{
  "n_layer": 21,
  "n_kv_head": 2,
  "d_mlp": 768,
  "vocab_size": 1647,
  "positions": "learned+rope",
  "rope_base": 10000.0,
  "optimizer": "muon_variant",
  "lr": 0.0133,
  "lr_head": 0.0037,
  "grad_clip": 1.0,
  "warmup_steps": 200,
  "decay_fraction": 0.63,
  "final_lr_fraction": 0.0,
  "train_tokens": 305200000
}
MLP neurons of a small language model. Each row is named by its layer, matrix (up: input weights) and neuron, and shows model dimensions 16-111. Each number is 50 + 12 x the weight over its row's rms, rounded and kept within 0 to 99.
Before each neuron's rows, "fires in" lists the words (lower case) most often at its 100 highest values on Wikipedia text that the model never trained on. A number after a token or word is its count.

fires in: "but" 39, "this" 8, "sq" 6, "its" 6
L7.up481:50 49 58 52 43 69 58 27 48 52 63 48 39 54 75 16 40 66 51 40 62 54 48 55 43 55 75 67 45 41 39 56 37 51 32 36 70 52 37 66 42 64 53 48 31 59 64 55 54 49 46 41 58 42 31 60 41 39 57 62 36 39 72 34 71 59 51 49 55 71 34 47 41 43 43 20 50 33 71 55 51 35 38 36 33 48 41 34 50 55 45 46 66 38 40 26

fires in: "made" 14, "as" 12, "including" 9, "has" 6, "have" 5, "well" 5
L13.up622:45 40 57 91 50 27 58 59 30 38 39 52 27 28 67 52 46 31 61 63 49 50 48 60 28 46 80 37 57 33 51 45 49 37 46 59 48 57 60 60 69 55 55 47 63 43 61 44 55 52 63 47 47 55 33 39 25 60 48 51 25 53 42 42 59 19 44 63 43 51 47 55 61 38 46 44 66 33 38 53 42 65 50 51 75 57 40 63 34 55 55 37 45 38 54 53

fires in: "to" 23, "would" 15, "could" 14, "can" 13, "will" 9, "t" 8
L5.up76:60 41 32 38 70 48 47 90 49 66 52 65 54 38 57 54 60 33 40 56 46 41 45 44 66 56 27 44 62 36 54 50 58 41 41 41 50 36 54 31 45 68 61 46 62 68 75 31 44 36 43 53 49 78 55 65 52 46 47 49 59 71 54 34 60 34 62 39 48 37 63 44 50 53 28 68 42 49 53 39 49 64 49 66 53 60 57 64 46 39 32 56 40 40 38 74

fires in: "born" 23, "mother" 11, "mary" 9, "james" 9, "rocky" 4
L5.up284:50 40 54 41 73 78 53 33 69 46 44 58 58 45 35 46 26 42 41 19 54 55 46 49 47 43 35 58 42 61 51 71 48 50 38 42 46 46 61 54 57 27 46 66 68 48 31 54 55 61 41 50 53 73 52 50 54 51 39 37 45 45 45 69 47 41 59 41 43 65 67 31 65 30 44 37 52 46 59 41 34 71 72 49 49 36 49 58 63 53 31 26 70 41 54 50

fires in: "in" 54, "international" 4
L8.up301:47 41 57 69 49 64 44 30 38 47 32 58 40 44 52 64 49 38 54 15 52 46 45 46 30 50 25 43 61 48 49 46 63 49 38 58 29 48 33 69 45 52 64 61 47 43 49 56 46 66 53 46 46 46 56 51 41 62 39 49 56 51 53 47 33 78 40 59 58 54 57 67 36 47 52 67 55 45 52 55 55 66 47 56 68 37 64 68 27 69 38 62 74 62 57 41

fires in: "also" 18, "not" 17, "you" 13, "both" 5
L7.up413:51 44 66 59 85 38 40 55 40 58 44 61 65 45 62 46 55 30 49 55 40 37 30 61 36 43 54 55 51 46 56 63 65 60 68 39 54 68 43 59 54 50 60 33 39 43 66 45 49 66 30 45 75 33 58 59 33 51 47 45 52 74 73 48 69 34 70 40 47 28 51 52 45 63 43 43 48 24 32 56 63 60 50 65 45 42 66 48 50 33 43 72 40 57 56 50

fires in: "democratic" 12, "political" 12, "independent" 10, "presidential" 7, "historical" 7, "labour" 7
L3.up434:64 20 43 52 54 52 63 38 41 46 29 49 67 52 54 39 45 45 35 42 53 45 62 37 52 50 25 59 61 55 60 46 67 37 42 40 57 37 64 66 40 47 72 54 46 63 40 63 52 51 53 74 31 32 52 41 53 36 31 44 47 61 62 59 41 53 60 58 52 32 42 56 39 42 53 44 49 41 37 41 27 51 49 10 56 57 43 38 37 56 52 54 49 61 51 50

fires in: "years" 32, "war" 21, "level" 6, "www" 5, "warner" 4
L2.up24:08 40 62 35 32 51 51 56 67 45 77 47 57 59 43 63 56 49 38 36 64 41 59 23 29 40 33 50 51 77 23 45 29 52 56 55 57 49 62 45 50 51 48 52 53 62 54 38 51 53 42 52 70 49 48 23 40 49 36 43 62 47 52 66 61 58 43 35 63 65 61 30 51 48 50 52 53 26 51 52 58 57 70 36 27 53 70 55 59 59 40 31 53 57 58 42

fires in: "general" 17, "chief" 9, "federal" 9, "political" 7, "grand" 7, "minister" 6
L10.up54:49 51 57 60 50 26 60 33 47 29 48 40 40 57 58 60 56 27 77 38 55 67 58 22 58 48 39 47 65 45 48 55 55 49 71 53 59 65 58 53 32 58 53 39 44 54 43 47 48 38 63 48 49 64 52 50 38 32 54 73 53 42 68 69 23 32 61 67 41 69 57 46 44 40 42 27 41 34 82 28 45 52 55 61 42 25 57 55 67 52 47 33 40 51 50 42

fires in: "they" 22, "that" 15, "would" 14, "who" 13, "which" 11
L12.up314:53 68 64 57 89 68 64 50 36 60 45 50 61 47 54 38 48 54 72 54 40 50 26 45 57 69 38 30 55 52 68 50 44 47 52 42 28 61 45 50 46 31 59 41 62 56 53 28 40 34 49 58 53 39 38 30 67 50 52 41 35 62 17 57 41 33 46 27 66 31 51 35 56 38 61 51 44 57 49 55 60 50 41 42 51 50 58 57 42 40 35 61 54 52 63 57

fires in: "footballer" 16, "medal" 14, "coach" 9, "artist" 9, "singer" 7, "medalist" 6
L5.up345:61 55 38 47 46 69 35 33 69 45 54 56 54 60 48 55 57 42 56 52 47 67 56 41 58 49 44 60 44 41 42 51 46 71 52 55 71 38 69 27 43 50 35 53 34 52 41 40 44 37 53 60 35 67 52 56 60 72 53 49 54 41 64 42 63 67 44 61 64 52 09 46 47 65 53 64 56 45 61 41 56 57 62 43 63 40 53 48 55 47 40 52 54 52 63 57

fires in: "has" 56, "had" 33, "have" 8
L2.up542:49 56 51 62 35 44 38 58 54 59 59 44 46 65 44 62 02 36 50 74 60 64 58 52 62 57 41 50 42 49 57 45 51 59 44 63 77 45 53 41 42 38 64 52 69 46 37 54 42 36 59 56 46 45 43 47 51 39 52 50 30 61 71 66 52 38 57 56 46 66 29 32 56 55 35 14 46 44 29 45 60 42 46 48 61 61 22 51 38 46 72 39 42 59 45 45

fires in: "and" 80, "to" 17
L13.up405:63 49 55 47 88 41 30 66 51 54 53 36 53 53 54 51 72 65 52 45 51 46 49 56 56 63 57 71 41 48 59 50 59 43 44 52 51 60 31 64 39 65 58 41 53 68 47 48 45 31 60 35 44 60 52 47 33 51 47 52 80 66 46 41 62 41 52 43 41 54 50 38 56 39 44 62 27 48 51 41 45 53 33 38 36 40 30 64 40 36 56 46 63 59 44 42

fires in: "the" 51
L10.up647:60 52 67 59 39 46 58 49 45 53 40 52 48 46 28 51 45 57 27 58 50 57 45 47 46 50 56 59 60 61 56 72 48 48 50 48 60 61 60 49 33 56 29 41 46 71 46 60 24 62 38 64 78 57 49 56 32 73 48 58 51 44 54 57 46 46 38 47 26 31 45 68 66 37 47 59 37 46 50 51 26 40 46 58 75 59 84 46 58 40 40 27 52 48 66 46

fires in: "received" 13, "also" 12, "become" 8, "continued" 7, "following" 5, "having" 5
L2.up449:69 35 50 65 70 61 23 31 38 42 54 51 37 56 47 54 21 53 49 30 58 55 33 73 42 59 55 57 62 30 54 57 45 42 49 74 58 33 52 46 33 48 44 74 47 44 47 51 52 38 51 60 63 43 34 62 32 57 63 65 78 41 64 46 47 46 38 52 57 63 18 46 59 38 51 30 20 70 45 37 62 55 52 42 55 58 38 56 51 41 44 52 36 57 44 35

fires in: "0" 51, "red" 10, "round" 8, "000" 5, "scored" 4
L3.up383:43 40 58 35 59 68 56 53 48 65 49 45 64 45 71 40 42 33 43 42 62 40 37 48 68 55 71 37 47 55 41 39 47 51 36 41 63 48 32 44 25 23 48 58 40 53 45 51 76 43 22 65 68 48 36 58 27 58 45 49 64 50 53 48 50 46 55 52 44 51 47 50 59 37 07 60 74 40 73 47 43 63 45 66 40 30 47 58 48 57 37 64 72 44 42 28

fires in: "the" 26, "college" 14, "carolina" 13, "collection" 7, "his" 6
L3.up707:58 71 56 59 62 48 49 53 41 44 41 42 38 27 43 60 40 71 31 62 57 35 49 41 72 63 49 42 39 41 61 63 78 58 53 33 50 46 50 42 47 21 45 51 45 65 68 78 36 70 53 55 79 56 60 65 55 66 45 49 63 53 44 57 32 61 44 52 51 47 48 82 61 53 70 29 55 50 51 48 44 66 46 36 49 68 45 49 47 36 62 57 62 36 58 51

fires in: "her" 61, "his" 12, "s" 12, "heritage" 4
L2.up176:39 51 56 49 59 51 62 47 48 61 51 46 27 71 37 48 64 44 35 42 44 55 49 53 56 63 50 65 53 49 72 48 53 67 45 59 46 50 46 66 43 74 65 75 44 56 60 49 50 56 36 56 46 44 56 58 35 37 48 50 56 35 61 34 41 42 36 45 41 71 59 52 46 45 45 33 50 42 59 35 39 39 55 57 38 36 55 49 42 74 77 52 33 27 57 41

fires in: "to" 79, "as" 6, "makes" 4
L13.up477:58 30 55 52 49 56 60 64 57 68 52 56 60 33 68 53 64 31 54 35 61 30 55 32 65 58 52 54 63 41 49 42 49 26 33 52 61 54 42 48 54 40 65 54 42 61 67 30 50 45 60 52 24 68 55 46 56 48 51 44 70 50 38 55 46 27 54 43 43 65 22 23 48 32 38 42 14 51 44 65 47 33 54 52 60 34 46 62 50 41 71 55 40 46 53 48

fires in: "of" 60, "the" 19, "total" 4
L10.up361:56 56 74 71 50 31 53 33 25 81 51 72 50 70 41 64 37 43 68 58 43 60 36 56 59 62 55 51 50 52 44 54 59 58 52 50 37 52 39 46 53 46 57 53 47 42 34 46 38 59 26 66 60 67 46 38 51 35 51 54 64 45 70 65 48 35 59 33 43 41 60 35 35 55 78 43 47 80 55 73 47 21 52 62 36 58 64 35 59 55 66 44 49 54 45 58

fires in: "footballer" 18, "language" 15, "carolina" 12, "business" 8, "singer" 7
L8.up715:76 48 41 50 39 53 44 62 44 39 50 61 33 40 37 50 42 59 49 58 44 74 64 37 67 45 37 21 56 37 47 60 44 47 75 27 66 54 46 47 52 54 61 28 43 54 51 55 50 34 61 41 59 41 25 68 49 53 41 30 56 26 59 66 35 79 48 46 58 45 53 44 46 68 40 64 54 63 49 36 51 71 51 28 43 45 53 52 40 45 33 68 45 40 53 37

fires in: "after" 23, "with" 20, "in" 14, "despite" 10, "for" 4
L13.up558:44 51 51 57 45 64 56 53 50 51 50 51 56 37 68 59 22 50 52 42 34 35 58 18 28 35 74 26 54 69 57 58 51 38 39 62 47 19 31 59 56 57 68 53 52 62 58 54 62 54 63 47 19 49 72 63 42 35 49 48 65 42 29 37 41 52 51 24 59 73 40 45 63 58 49 51 56 42 50 43 59 61 41 36 64 56 60 72 58 58 58 59 18 31 61 42

fires in: "in" 47, "international" 5, "institute" 4
L16.up318:50 59 54 40 46 80 37 40 37 42 61 50 42 72 65 69 65 44 55 36 52 38 33 43 58 49 61 67 69 49 60 33 58 40 37 53 49 48 49 39 53 51 43 67 44 43 61 67 16 63 72 39 64 44 79 39 32 58 63 54 31 48 49 28 38 27 54 51 73 57 87 63 64 61 48 42 52 45 48 52 55 69 50 25 59 40 71 49 28 45 52 74 41 58 55 34

fires in: "the" 25, "his" 13, "political" 6, "her" 6, "philosopher" 4, "in" 4
L16.up613:33 40 67 49 46 46 56 38 45 52 38 64 34 68 49 62 71 31 39 11 63 41 40 33 68 60 46 66 48 52 65 36 67 59 63 48 49 49 59 51 60 34 53 59 49 46 45 46 42 66 66 47 59 63 61 59 48 65 55 66 52 46 50 45 44 35 62 27 55 50 39 42 40 55 36 47 35 40 45 43 47 49 46 43 33 36 65 40 48 43 36 49 38 55 46 46

fires in: "family" 35, "east" 13, "western" 8, "west" 6
L2.up365:53 24 45 30 46 61 60 38 49 31 72 43 77 68 56 50 52 50 51 48 50 42 39 49 34 32 42 51 58 45 43 53 50 59 53 34 69 34 47 49 29 57 55 59 59 51 37 44 54 49 60 39 50 44 49 44 53 43 44 47 68 66 72 37 53 57 42 46 40 55 41 46 38 53 24 50 60 66 47 43 80 72 65 84 19 62 53 64 38 35 59 47 60 62 63 56

fires in: "and" 23, "of" 18, "performance" 9, "previous" 4, "previously" 4, "performances" 4
L10.up629:49 69 62 41 50 42 66 46 53 65 44 51 46 48 44 67 46 72 70 37 51 62 52 57 48 44 59 44 37 50 55 49 41 44 71 42 52 51 35 42 60 52 63 27 55 39 37 53 70 45 57 49 61 37 28 64 38 49 24 75 34 40 62 54 45 60 57 39 44 76 39 36 52 51 57 52 40 55 62 55 54 48 28 46 43 59 58 32 46 53 42 67 62 49 48 31

fires in: "california" 16, "angeles" 15, "boston" 8, "same" 7, "diego" 4, "american" 4
L12.up632:33 25 67 42 34 30 54 47 48 62 46 52 52 50 37 48 48 40 61 39 53 34 67 55 61 52 56 62 57 64 62 47 46 50 50 46 59 47 35 46 70 58 42 72 33 44 39 56 39 48 60 61 34 52 53 46 65 48 18 36 61 50 38 53 16 30 53 59 60 35 50 44 72 45 35 57 42 72 59 66 39 57 48 62 63 59 62 51 68 46 55 61 64 54 63 47

fires in: "footballer" 17, "politician" 14, "democratic" 10, "political" 9, "independent" 4, "republican" 4
L15.up401:61 32 29 54 49 46 33 45 35 43 28 53 54 52 53 45 58 73 46 53 68 50 69 43 64 73 56 49 40 44 42 38 63 64 44 40 53 69 74 42 39 51 55 47 32 47 49 26 39 58 64 59 53 67 65 61 49 34 58 70 45 49 62 60 35 38 54 47 48 52 43 52 39 43 51 54 14 58 66 75 43 47 72 48 43 38 55 34 50 34 62 69 69 70 28 83